{"d_model": 160, "activation": "swiglu", "norm": "rmsnorm", "positions": "rope", "lr": 0.0115, "lr_mult_qkv": 0.5, "grad_clip": 1.0, "final_lr_fraction": 0.05}
MLP neurons of a small language model. Each row is named by its layer, matrix (gate and up: input weights) and neuron, and shows model dimensions 0-63. Each number is 128 + 32 x the weight over its row's rms, rounded and kept within 0 to 255. A neuron's up and down rows have the sign that makes its largest values positive.
After each neuron's rows, "fires after" lists the tokens most often just before its 100 highest values on Wikipedia text that the model never trained on.

L8.gate192 [141 158 144 129  99 150 136 109 131 117 137  97 115 157 142  72 157  75 102 147 168 185  92 141 123 125 134 191 163 121 157 114 138 176 100 116 139 166 126 163 130  58 171  67 150 112 102  76 109 114 110 156 224  97  91 120  87 105 159 110 100 110 114 119]
L8.up192 [ 79 128  92 174 145 189 103 124 101 122 146 147 123 174 128 130  85 133 109 158 186 102 144  77 144 159 199  97 135 120 183 164 123 146  64 106 133 120 124 128  94 105 128 126 142 186 122 120 150 171 134 129 130 107 147 145 112 107 124 152 125 123  82 165]
fires after: "\n", " Party", " Year", " Date", " "

L4.gate471 [127 125 102 178 116 147  61 110 144  94 158 112 127 150  52 100 131  98 136 108 112  88 171 136  69 107 195 102  90 176 117 173 118 129  81 156 114  59 105 141 147 150 137  97 160 136 126 165  84  82 129 141  81  86 152 220 116 143 129 100 127 120 132 112]
L4.up471 [153 110  78 138  90 142 101  50 172 114 175 129 131 134  71 151 139  89 109 164 163  80  79 141 115 149 154 109  82 151 114 190 104 133  95 118  69  85 133 107 147 149 142 102 178  87 112 119  96 112 131 139 106  98 176 206 116 156 152 106 163 150 128 114]
fires after: " to", " and", ",", " also", " He", " he"

L8.gate228 [ 84 171 157 131  98 136 157 185 111  94 174  90 175 168 172  60 131 161 140  97 154  88 127 105  91 157 117  92 139 170 165 105 172  94 171 133  87 108 112  56 154 140 176  92 106 132  89 149  52 139  98  61 135  80 148 164 130  98 160 139 174 179 147 160]
L8.up228 [142 150 141 151  75 174  96 190 154 162  77 144 173  79 129 118 157 160 104 108 112 110 108 177 137 134 124 125 163  89  62 128 147  81 149 129 122 132 106 127 127 139  95 171 130 137 121  77  94  99 130 148  78 144 157  78 150 158 112 110 109 137  70 153]
fires after: " |", "al", " al"

L7.gate169 [178 119 117 141 131  99 120  92 148 173 184 176 100 123 165 157 119  50  88 132 134 122 118 112 141 156  95 176 112 145 171 161 102 131  67 150 138  94 118 103 117 112  86 134 133 108 165 130 145 165 120 146  94  99 158 136  88  74 140 146 104 162 110 140]
L7.up169 [154 146 181 113 142 154 133 149 103 118  96 147 130 141 161 171 151  96  73 181 115 138 172 104 112 124  88 164 140  76 156 138  60 121 153  96 133  83 192 155 167 150 109 144 140 120 134 132 140 131 133 116 112 134 106  57 136 102  92 107 122 148  73  77]
fires after: "\n", " one", " is", " the"

L13.gate320 [ 96 111 110 173  95 136 156 100 130 140 140 202 123 118 173 112 149 162 137 113 128  61 151 132 107 170 164 109 146 119 153 105  47 138 119 132  97  98 195 113 124 120 166 126 122 125 145 138 103 160 157  68 139 136 147 140 112 163 136 104 137 180  90 165]
L13.up320 [163 196 125 153 103 166 166 137  64 144 105 149 100 105 105 183  62 113 150 136 155 201  98 137 126 153 120 123 106  64  65 112 101 106 156 143  86 101 189 175 140 106 127 120 175 154 117 122  94 158 179  88 104 121 108  75 148 121 133 173  95 186 139 133]
fires after: "\n", " 2", " 3", " |"

L9.gate479 [179 118 176 126 127 166 129  99 176 155 106 111 151 104  91 108 130  86 159 130  98 124 137 164 189 120 153 153 153  96 121 112 118 110 103 127 112 147 121 157 188 155 142 118  86 136 166 153 159 168  88  54 177  77 142 141 115 117  95 140 122 122 131 202]
L9.up479 [ 98  82  88 140  88 129 183 109 150  70 135 148 157 115 150 161 130 120 158 181 162 113 152 159 160 129 121 126 120 115 167 107 127 178 101 128  16 130  70 132 165 178 146 109 104  98 169 105  97 148 129 123 143 106 136 115  92  79  96 155 161 185 127 113]
fires after: " did", " would", " to", " could", " can", " does"

L8.gate605 [ 86 147 116  84 138 148 127  81 142 147 106  84  83 147 104 128 138  91  39 136 124 101 113 120 188 176 150 169 161 125 131 157  59 197 119  71 117 171 176  80 113  99 119  70 157 121 121 129 131 156 128 160 118 186 106  96 119 120  92 146 157 125 124 150]
L8.up605 [113  97  97 185 192  96 169 125 129 122 160  99  93 114 164 118  85 106 155 102 119 154 167 109 155  86 153 126 129 156 112 129 101 104  89 176 135 154 145 104 109 121  64 122 166  94  97 111 126 140 135 172 121  91 181 108 147 133 121 167 184 123  66 115]
fires after: "\n", " to", " and", ","

L4.gate463 [112 118 140 133  69 158 151 137 152 164  91 185 145 140 137 176  93 175 136 120  74  88  95 144 123  76  78 178  92 118 155 103 126 122 111  95 159 114 114 130 145 111  73 164 144 159 162 120  79 133  68 120 166 136 149 116 113 106 103 155  63 190 149 103]
L4.up463 [115 143 134 103 138 131 147 199 138 108  95 138 108 147 133  79 175 151  95 140  82  87 131 173 141 212 165 174 178 136  91 138 109 126  59 158  92  77 151 106 108 166 105 108 137 111 124 159 126 136 120 123 161  94 135  79  75 119 185 123 143 167 132 105]
fires after: " the", " a", " The", "A", " A", "The"

L12.gate120 [ 90  96 159 151 102 179 173 158 149  69 150 102 119 143 127  68  98 110 150 120 111 161 147  85 160 107 104 180 140 170  94 122 137 122 138 180 104 147 121 148 100 102 117 146  80  75 108 163 171 130 181 149 167 181 141 193 144  79  78 159 143 127 156 141]
L12.up120 [ 86  92 145 177 192 159 133 112 138  96 100 143 135 150  92 102 117 120 181 100 111 115  69 122 111 115 128 119 136 124 117 147 155  92 108 122 116 107 105 142 137 117 140  84 109 119 166 163 159  81 107 174 151 133 167 187  89 120 128 104 129 117 103 173]
fires after: " |", "---|---|---|---|", " was", " announced", "\n"

L4.gate617 [129 139 141 160 116  84 149 127 157 143 125 119 165 116  99 157 119 127 120 106 155 140  63 122 123 122 185 184 145 140 152 127 202 154 114 146 152 142 188 106  80 113  72 181  59 142  93 168  53 112 121 158 156 130 158 100 101 110  98 171 135 211 136 113]
L4.up617 [149 133 105 120 132 194 112 190 183  92 122 101  91 117 137 131  65 135  90 120 183 113 117 136 116 142 134 155 116  97  81 155 132  88 114 116 132 106 120 159 115 100  84 123 109  88  93 103 144  82  99 121 153 156 142 142 119 167 114  96 137 136 182 177]
fires after: " the", "re", " A", " The", "The", " a"

L5.gate94 [164 166 136  93  91 151  93 154 116 111 148 144 188 115  33 172 134  80 157 151 117 128 202 105  85 118 154 162 145 129 151  51 144 109 145 116 177 119  97 108 137 133 129 109 137 119 104 117 158 156 136  91 140 101 172 103 116 159 123  28 111 191 178 142]
L5.up94 [153 138 115 104 109  96 155 116  51 134  67 140 170 154  97 175 153  90 121 157 131 130 168  77 133 127 167  85 100 153  94  69  91 115 153 119  71 109 138  90 124 111 179 137 223 113 161  90 209 157 136 104 137  87 144 199  99 155  83 109 122 132 103 130]
fires after: " ", " Votes", " hold", " votes", " |", " Conservative"

L6.gate205 [136 199  86 155 133 134  61 173 169 143 147 150  90 177 127 167 180 106 103 147 142 180 124 121 175 126  73 144  94 102 152 108 176 156 103  84 176  95 136 133 167 124 153 105 108 140 141  99 162 149 142 102 106 130 132 146  91  95 137  93 156 206 164 163]
L6.up205 [ 94 151 144 110 160  90 118 101 123 202 138 157  86 175 133 152 193 129 110 136 121  77 107 162 142 121 135 175 164 101 190 119 204 130 161 156 171 129 108 146 185 109  72 108 144 145 158 102 147 127 113 143  43 125 181  98 168 102 108 146 132 141 113 135]
fires after: "\n"

L9.gate278 [148 170 124 151 122 138 111 156  85 166 113 168  89 112  98 138 135  99 117 129 115 103  83 131 158 149 154 153 148 152 102 137 109 107 128 172 114  85 102 145 107 171 100  75 165 129 100 118 101 104  73 139  88 109 155 170 144 146 104  99 137  98  97  95]
L9.up278 [173 137 143 124 112 160  75 121 128 124 125 120 148  79 113  80 137  83  41  72 121 119 101 179 103 135 137 148 127 128 121 126 105 139 164  75 163  71 134 121 160 174 179 106 115 144 145 158 150 116 134 175 122 135 118 139 106 131 104 110  77 151 143  80]
fires after: " to", " he", " and", " while"

L5.gate530 [203 140 158 105 168 125 128 162 166  79 140 109  85 102 180 146  93 161  78 114 123 150 171 105 126 165 136  59 173 123 114 171 103 115  74 108  98  86 143 140 105 130 140 112 200 181  84  86 115 158 146 133 144 132 126  93 137 126 147 186 158 132  89 101]
L5.up530 [145 167 122  96 178 100  97 101 135 147 155 162 122 186 104 114 144 157 134 142 181 124 125 102 100  80 124 150  65  99 138 215 128 186 125 123 146  93 106 127 166 115 118 175 116 134 128 150  76 126 148 133 105 140 144 147  86 136 139 124 119  39 111 117]
fires after: ",", " New", "),", " United"

L13.gate260 [156 150 146 152 124 156 138 123  71 114 153 182 105 126 164 149 171 114 165 149 192 162 117 181 132 193 116 143  61 152 126 114  90  66 129  89 117 134 146 151 151 146 151 107 146  92 147 123 154 153 135 156  82  58 156 151  97 126  58 139 129 118 120  84]
L13.up260 [163 157 112 171 155 164  99 128 110  73 118 175 110 179 149 102 118 153 137 132 157  52 153 125 129 158 121 129  85 122 137  97 159  88 113  85 104 131 135 131 165 162  99 137 164  92 155 141  88 172 117 171 160 126 138 123 138 116  70 173 150 146  99  84]
fires after: "\n", " 2", " 3", " 4", " |"

L9.gate239 [141 171 156 136 121 123 150  65 156 159  78 138  74 118 145 103  69 147 127 118 102 146 136 166 126 125 180 129 109 143 122 146 136 145  74 175 109 119 150 154  89 207 171 138 110 131 106 148  91 166  88 119  98 224 152 140 158 171 114 151 123  62 110  73]
L9.up239 [169 205 123 144 178 175 111  82 138  94 112 146 110 184 142 128 147  93 103 109 104 119 119 148 103 143 126 100 116 166 124 187 148 144 102  86 179  77  76 122 222 170 139 106 154 175  99 102 110 118  43 118 119 173 193 105 121 158 136 149 149 145 128 178]
fires after: ",", " United"

L9.gate195 [142  76 170 128 145 164  80 146 138  72 153 120 102 147  56 121 115 148 109 108 145 103 121 104 167 147 120  91  59 113 183 102 137 180 172 122 178 130 106 141 119 160  95  97 182 118 144  97 108  98 144  80 104 125 105 179 135 124  85 127 168 123 111 171]
L9.up195 [191 148 177  56 110 202 139 164 107 151 179 143 129 158  49 123 113 136  87 152  93 128  98  79  87  48 137 154 147 164 109 161  83 201 107  97 153  68 135 128 181 104 106 126 108 128 147 100 129 118 121 128 143 143  91 150  81 125 151 123 123 126 123 147]
fires after: " |", " ", "SD"

L12.gate347 [ 73  91 141 133 133 125 139 113 148 140 123  83 122 131 136  95  88  56 101 123 195 100 155 112 126 115  74 172 104 124 122 128 105 191  98 201  96 113 204 116  91  69 109  69 131 176 115 165 145 104 147 150 112 129 121 104 157 166 107 126 195 151 116 149]
L12.up347 [160 136 101  86 156 153 100 152 143 172  95 128 163 134 215 130  87 119 117 105  96 151 144 166 120 124 148  77 153 113 118 135 164  93 145 144  51 110  90  79 135 159 114  91  96 121 121  71 164  90  57 101 105 111 161 154 180 113  63 149 134 115 100 188]
fires after: " |", "---|---|---|---|", " t", ",", " e"

L12.gate64 [ 83 114 106 208 126 119 103 167 157  74 114 167 124 168 151 133 178 172 115 149 103 143 147 143 120 145 132 157 126 189 127 152 145 142 110 122  96 213 123 133 116 113 164  97 121 156  71  48 176 163 139  90  77  89 137 125 111 139 125 126 153 139 144  73]
L12.up64 [126 130 124 139 134 106 184 142 113  56 115 171  92 152  90 135 145 149 179 131 166  97 156  90 148 142  90 151  85 165 147 138 144  83  88 108 161 135 107 153 104 130 123 165  91  55 104 141  94 142 181 107 174 151  68 103 127  51 128 143 154  97 112 138]
fires after: " |", " 56", " 4", "|", " 11"

L9.gate136 [100 126 164 122 125 185 134 137 105 179  81  86 148 138  85 103 125 125 148 147 150 104 142 101 148 130 107 143 149 146  75  86 131 124 137 120 106 183 115 137 199 126  82 146 195  66  97 152 137 143  59 142 157 128  69 179 130 168  75 126 120 118 111 141]
L9.up136 [137 120 135 120 115 141 115 129 128  89 141 122 115 123  93 109 127 163 134 126 122 180 119 139 111 116 100 119 138 132 114 105 124 112 127 146 106 216 132  61  91 100  90 114 128 205 118 167 177  87 100 132 181 124 129 100 104 162 159 138 114 117 137 129]
fires after: " |", "|"

L13.gate2 [194 141 147 161 163 125 141 109 182 120 160 141 158 198 117 135 154  85  91 121 117 121 118 148 140  73 130 166 129 125 154 118 103 119 139 135  60  78 155  62 105 131 162 114 107 183 197 113 148 167 141  77 156 126 188 106  88 173 142 149 165 201 136  97]
L13.up2 [149 152 121 183 118 162 152 156 135 151  78 173 138  89 107  96  99 227 133 156 153 186 128 164 130 109 123  89 144 104  80 131 177  80 141  87 159  79 162 132  95  67 162 121 159 158 192  86 134 113  89 157 138 133 127 134 112 129 116 108 173 190 106 129]
fires after: "\n", " |", " 3", " 4"

L4.gate123 [151 148 103 121 165 129 157  78  89 138 127  93 122  53 174 123 121  64 106 100 108 144 132 115 120 123 148 109 130 142 129 142 155 136 129 150 110 115 141 109 115 112 161  91 224  90 139 138 126 123 116 134 131 103 121 131 154 156 122 107 107 133 115 148]
L4.up123 [140 104 121 130 212 125 171 161  47 209 131 120 126  52 104 133 102  83 106 164 130 165 120 121  74 112 159 115 108 104  93 169 128 153 129 101 164 164 135 162 171 151 123 132 138 106 117  87 149 144 172 156 160  71 162  99 155 189 113 134 119 130 135 139]
fires after: ",", " be", " is", " for", " in", " to"

L4.gate426 [103  89 182  77  69 176 144 144 157  63 148 157 128 155 130 149  91 168  84 114  89 126 143 126 159 166 102  89  79 174  62 111 104 111  86 110 132 139 144 121 160 114  74 116 115 208 115  82 101 135 197 128  88 144 136  92 161 192 149 128 138 154 160  63]
L4.up426 [130 103 154  99  80 175 159 170 107 126 122 113  94 132 104  84 110 154 134 122 100 121 163 140 126 147 145 177  90 106 138 162 102  71 131 158 140 147 113  92 119  99  79  97 116 154  93  74 107 141 169 130 108 132 171  68 122  99 131  83 170 172 211 126]
fires after: " the", " The", "The", " a"

L4.gate484 [145  92 149 140 103 151 156 164 100 127 145 130 122 109  77 108 113 157 119  88 147 112 122 167 103 118 100 148 165 122  96 195  88 111  94  96 106 128 124 143 136 160  76 136 157  98 149 117 141 131 139 109 146 108 126 121 153 144 133 128 152 204  85 116]
L4.up484 [ 85 131 130 149 151 173 161 185 168 100 148  60 178 160 126 188 145 151 123 109 172 158 123 164 144 188  63 104 149 151 116 150  94 139  89 165 106 115 169 144 146 158 109 187 135 159 157 178  58 123 164 126 176 138 197 155  79 108 126 161 111 121 106 106]
fires after: " the", " a", " The", "The", "=="

L12.gate112 [112 143 158 134 131 148 126 108 160 137 102  95 178 117  93 111 118 111 174  77 100 131 125 120 152 117 105 144 106 194 118  91  98  92 123 101 163 144  79 121 119 190 147 213 119 137 155 151 137  81 111 111  96 190  84  98 108 158 149 131 133 121 117 138]
L12.up112 [140  90 121 176 115 122 117 128 166 126  81 117 165  82 129 157 118 148 129 179 144 115 128  99 119 169  77 133 149 140  98  93 147 128 117 137 115 154  92 140 134 105 113 153 126 209  97 126 196 129 130 116 109 115 137 113 153 150  63 116 100  76 127 183]
fires after: " |", ":"

L12.gate392 [129 130 120  87 104 162 135 129 132  90  99 112 155 102 152 104 137 161  87  69 102  44 158 109 125 146 106  73 118 141 169 182 139  82 177 113 131 111 115 170 145 143 101 133 167  76 142 122  94 138 129  66 154 125 132 140 143 112 150  99 157 110  97  88]
L12.up392 [137 132 144 180  67 148 116 115 144 146  62 140 137 142 143 136 116 175   2 136 156  75 132 130 138 145 171 125 121 137 134  83 110  79 114 161 108 146  94  96 152 182 122 224  87 116 110 120 155 168 148 113 119 136 146 142 140  99  90 102 171 175  79 112]
fires after: " |", ";"

L7.gate286 [118 130 102 127  91 133  87 101 105 237 134 115  92 119 104 149 110  97 106 142 109 103 123 108  67 151 145 101 123 143 166 145 176 200 135  90  13 107 150 177  99 148  90  68  62 120  91 145 131 126 121 139  64 126 161 145 131 145  66 175 144 129 163 147]
L7.up286 [ 97 140 173 166 125 101 100  77  98 159 164 117 120 166 119  78  95 142 129 128 126 144 106 135 115  71 122 112  68 146 145 149 117  76  91  89  85 113 123 134 157 130 124 130  79  71 130 104  60 104  70 160 150 135 112 122 180 132 142  98 220 104 115 129]
fires after: " in", " of", " on", " from", " into"

L8.gate97 [ 99  68 152 116 119 167 133 170 134 123 115 106 120 123 117 150 123 125 114 116 156  69 131 158 160  79 152 130 147 160 108  88 169 147  88 132 124 175 150 177 139 126  99 142 116  91 106 146 137 118 127  98 111 147 162 123 110 121 124 125 116 159 141 166]
L8.up97 [145 125 119 147 175 177 138 116 152 120 127 129 161 145 103  96 107 150 116 143 139 131 116  79 172 126  44 170 102 125 121 108 110 185 143 167 141  71  80 125  73 114 169 175 161  95  69 130  92 131  83 119 174 128 124 118 132 126 114 110 104 119 117  91]
fires after: " |", " "

L6.gate184 [ 92 114 135 176  37  95 142 163 131 153 101 123 101 140 147 124  89 130 143 161 129 120 111 131  77 135 124 113 125  77 114 112 127 129 201  60 186 130 162 131 120 117  76  91 181 141 102 113 121  94 113 130  92 139 118 128 102 159 108 116 116 130 123  88]
L6.up184 [142  79 186 134 118 112 194 139 148 110 144 194 115 146 166 106 149  96 114 114  45 138 120 146  99 142 142 129 123 138 188 180  93 169 116 122 124 111 130 114 113 151  94 157 168 116 147 148 110 173 160  83 136 119 104 125 119  71  99 148 123 115 171  52]
fires after: "==", " a", " A", " The", " the"

L8.gate517 [169 134 158 128 130 169 155  82 116 158 154 139  82 135 123  58 121  82 100 129 166 108 162 103 125 131 204 164 169 156 103  65 187 111 103 114 135  72 191 141 138  87 117 107 132 107 126 124 149  34 144 127 181 110 134  88 100 145 146 181  89  59 126 125]
L8.up517 [156 143 144 144 121 127  81 147 119 191 106 206 129 165 175 140 107 128  74 110 163 184 123 121 150 132 124 142 131 167 185  86 189 189 108 110 104 109 175 140  72 141 172 158 162  81 122  85 119 106 179 145 173 116 122 144 101  82 168 135 138  95  98 133]
fires after: "\n", " ", " |"

L6.gate491 [139 149 160 104 104 142  95 122 158 158 127 128 120 153 117 191  43 157 136  87 112 161 159 119 150 118 131 158 121 151 115 155 121 126  76  97 137  93 144 121  79  67 101 136 144 164 158 114  27  99  94 117 187 150 115  45  70 126 180 125 102 135 170 118]
L6.up491 [103 129 135 107 172 140 167 122 134 175  96 131  95 173  73 139  73 153 121  57 105 105 122 118 193 114 153 103 126 129 114 144 124 110 152 128 176 153 157  74  98 120  74 139 133 110  98  67 150 131 151  92 146 170 157  76  50  97 102 167 124 141 113  64]
fires after: " the", " The", "The", " a"

L6.gate31 [171 151 184  84 146 104  90 123 120 120 145 125 115 114 163  89 157 103  91 119 151 111 125 170 143  87 116  96 151 145 159  81 225 215 123 118 117 188 137 106  97 139 157 135 107 143 122 132 137 118 151 220 156  83  85  76 129 126 127 177 117 119 100  97]
L6.up31 [ 73 116 162 120 138 165 113 178  30 192  94 117  85 145 151 131 121  74 118 175 148 109 121 138  91 104 151 174 148 133 100 137 176 154 149 107 122 148 166 144 119 129  90 189 117 154 125  75 233 102 137 206 152 103 114 141 144 147  78 110 102 120 177 115]
fires after: "\n", "-", " km", " UTC", " born"

L13.gate586 [127 105 232 143 139 204 124 171  97 182 159 129 165 110 195  85 173  91 105 128 114  96 130 105 130 205 134 173 120 122 168 118 111 106  72 132 159 144 165 138 159 126 126  83 135  74  75 129 149 126 155 169 119 138 133 124 131 140 108 194 153 112 115 109]
L13.up586 [203 136 138 117 144 142 122 153 132  89 100 106 136  85 168  85  83 104  78 120 175 105  81 119  86 119 142 149 125 129 142  94 197 117 128 123 131 156 166 199 100 183 192 109  98  86 151 139 153 142 119  69 125  88 152 134 153 125 150 134  85 118 140 162]
fires after: " |", " on", ";", " Set", "On", " On"

L5.gate457 [131 203 119 205 137 195  97 179 179  89 113 102 136 100 112 101 131 122 184 152 109 131 153 107 163 143 101 166 108 139 139 122 155 161 107 163 118  93 134 126 138 129 140 117  87 162 171 149 153 120 155 123 158 174 173 122 170  53  95 152  96 119  98 155]
L5.up457 [108 141 135 133 126 176  99  94 136 171 106 114 132 163 115 150 114  99 127 103 193 134 172  90   9 104 122 159  79 164 133 127 126 172  99 105  71  92 132 139 188 109 138  42 148 143 126  61  97 141 104 119 166 158 122 139  98 128 148 148 176 157  91  95]
fires after: " ", " −", "\n"

L13.gate350 [ 85  85 169 143  80 123 114 130 122 128  80  95 128  86 123  81 138 113 193 129 114 139 125 196 159 103 101 135 134 140  97 111 145 125 188  84 143 153 122 107  90 132 168 142 111  68  77 121 128 148  87 148  98 170 144 202 127 142 129  44 103 123 194 148]
L13.up350 [179  77 131 122 143 123  96 151 143  84 126 125 172  88  91 110  86 173 112 129  73 116 124  64  80 102 131 105 137 113 126 124 138 113  95 104  91 157 118  62  99 164 102 161 121  89  53 100 148  92 165 132 116 128 188 157 154 102 120  74 127 150 138 120]
fires after: " |", " 1"

L12.gate386 [160 135 120 109 122 158  89 145  95 144 163 159 148 111  90 172 113 109 137  36  74  67 110 122 159 155 114 155 159 142  98 130 158 101  58  94 114 138 101 155  91 104 126  87 178 129 171 116 132 152 162 196 133 142 136 130 185 156 149 125 109 177 146 125]
L12.up386 [142 113 129 153  81  92 152 133 173 144 114  93  89  73  75 123  92 172  61 137 129 154 107 120 104 141 132 110 105 105 152 121 160 153 138  82 170 136 124 159 128 158 117 116 151 160 123 142 130  98 119  78 105 149 125 120 138 165  72  60  77 163  90 183]
fires after: " |", " the", " on", ",", " was", " his"

L4.gate500 [140  99 128 127 117 132 110 155  73 101 124 226  73 141 125 136 181 111 119 131 133 134 211 111  81 153 184 170 125 173 117  98  94 152 142 100 112 103 143  53  90 169 118 121 159 119 128 152 175 129 190 110 132 143 129 141  84  97 126 101 133 124  89 152]
L4.up500 [ 78 156 103 159 132  58 151 130  85 100 125 127 133 116 161 112 144 165 136 184 137 125 197 128  82  95 153 112 153 194 104 152 100 167 130 132 120  62 131  97 118  89  70  91  94 115 116  86 127  81 221 149 147 102 140 138 147 125 135 120 103  43  73  98]
fires after: "\n"

L9.gate558 [147 122 157 138 176 127 174 124  54 136  84 171  70 106 101 112 139 131 115 108 147  88 154 120 133 116 115 142 187 113 110 141 129 143  93 120 169 179 154 117  63 160 130 115 111 138 113 129 122  97 150 131 201 126 161 177 133 169  92 147 139  88 159 100]
L9.up558 [ 82 102 137  66 150 128  91 129  74 184 101  97 192  93 145 172 138 148 103 154 118 204 115 168 105 143 115 114 117  93 128 208 130 183 109 167 130 165 163 110  97 146 105 139  99 106  75  94 139 140 148 123 154 185 100 150 120  46 123 118 123  95 108  90]
fires after: " the", " a", " is", " was", "-"

L13.gate266 [126  79 155 105 165 119 170 141 138 107 152 124 106  96 117 154 175 175 118 155 159 123 117 129 153 130  79 194 161 138 115  87 122  99 138 142  57  87 185 156 180 156  83 115 140 169 127  83 177 166 118 151 124  99 130  88 149 113 115 167 152 157 119 162]
L13.up266 [119 144 201 143  86 121 137 147 149 168 113 113 128 131 143 151 134 180 121 129  89 129  90  85 118 166  91 142 116 128 102 123  44 173 129 167  48 199 135 119  94 132 125 127 106 125  99 114 124 120 125 100 107  67 109 113 118 125 144 139 127 117  97 118]
fires after: "\n", " 5"

L7.gate336 [ 53 160 131 136 152 136 174  63 117 204 153 112 113 132  92 132  90 129  76 184  69 113  81 164 104  98 139 202 100 128 147 161 120 129 110 151 119  86 121 156 107 175 120 132  62 109 168 140 161 139  71 157  97 218 150 138 129 134 109  96 145 111 106 117]
L7.up336 [188 120 200 157 141 125 107  69 126 139 110  92 134  63 115 140 122 199 105 153 118 140 158 167 114 141 207 123  78  62 136 131  98 147 145 130 114 186 106 118  28 165 136 136  85 143  59 127 139 135  87  99 128 122 188 116  92 138  83 162 124 109  86 166]
fires after: " |", " of", " in", " to", " on"

L9.gate570 [145 120 158 118 125 111  79 174 160 183 166 105 156 175  77 190  75 142  84 154 124  81 145 105  87  98 165 115 110 127 113 122 155 145 130  74  76 106 149  95 196  99 129  90 154 120  83 101  84 135 119 116 106 129 132 152 108 153  65 132 143 198 191 148]
L9.up570 [141 115 107  60 113 137 126 130 102 134 144 152 139 111  78 132 168 185 125 105 115 124 101 136  95 108 114 157  90 144 146 148 136 149 171 117 119 120 105 112  97 126 129 157 172  77 135  90 182 143  52  85 167 150  32 158 175 113 116  61 164 122  77 131]
fires after: " |", " of"

L5.gate350 [ 94 115 179 165 171 144 165 173 122 160 196 152  81  89 137 152 105 144  92  98  73  37 159 162 139 114  92 200 110 153 141  97 170 116  89 170 114 134 151 107 118  74 126  65 149 138 132 141 129  97 111 127 151  65 131 167 102 105 142 141 107 131  84 139]
L5.up350 [158 148 120 132 116  93  79 130  95 143 129 169 148 138 134 113 193 125 132 107 103 166 102  96 153 101 108 151 155 161  70 161 147 143  99 151  26 139 199 123  77 114 157 120  93 155 156 113  93 141 160  87 109 121 148 132 171  84 165  69 131  99 147 147]
fires after: " 2", " 3", " 4", "\n", " 5", " 7"

L4.gate47 [114 117 123 120 191 115 191 159  60 108 108 127 126 113  74 147 135 171  93 168 116 154 118 159 115 155 123 171 143 143 155 124 110 181  77 138 122 161 151 116  82 122 168  90 126 122 111 118 116 114 149  83 107 124 127 166 151 164 147 151 122 138 117 115]
L4.up47 [ 93  71 155 130 144 127 126 186 127  94 161 182 138  80 129 142  89 178 147 132 172 102 162 158 147 168 110 153  79 105 133 144 193 168  81 197  38 121 107 127  96  81 112 132 167 108 123 148  74 150 111 174 117 184 124 147 131 136 119  96  98 110 116  94]
fires after: " was", " were", " |", " are", " is"

L8.gate536 [189 103 128 172 145 115 157  91 100 185  95 126 131 134  92 123 114  80 106 172  95  76 152 131 173 137 141 180 156 192  74 122 173 165 119 150  97 117  78 145 134 171 128  89  90 154 138 152 124 101 131 137 107 103 154 158  86  85  93 106 137 133 118 158]
L8.up536 [114  98 125 167 149 181 131  90 124 194 135 147 128 128 102  79 102 143  63 210 108 104 136 141 138 157 150 150 138 188 112 146 127 164 111 184 106 112 128 144 169 140 113  89  99 126 140 158  63 115 156 113  88 107 134 195  96  75 105 162 107 137 125 156]
fires after: " to", " due"

L5.gate561 [137 113 113 149 117 155 129 149 110 102 106 151  46  96 153 169 146  98  85 147  79 142 194 141 116 119 122 122 134 140 121  78 167 124 106 142 150  99 158  79 117 103 126 151 104 139 187 147 155 117 151 148  38  89 157 181 206 108 140  78 176  96 134  84]
L5.up561 [ 99 198 186  75 108 129 126 119 124 186 138 136 107  84  83 130 140  67  76 240 114 167 121 145  81 162 116 152 109 126 116 119 166 122 183 129 172  92 201 103 143  81  93 108 111 129 149 113 164 120 122 159 129  90 160 116 145 154 136 135 101  89 131 110]
fires after: "\n", "=="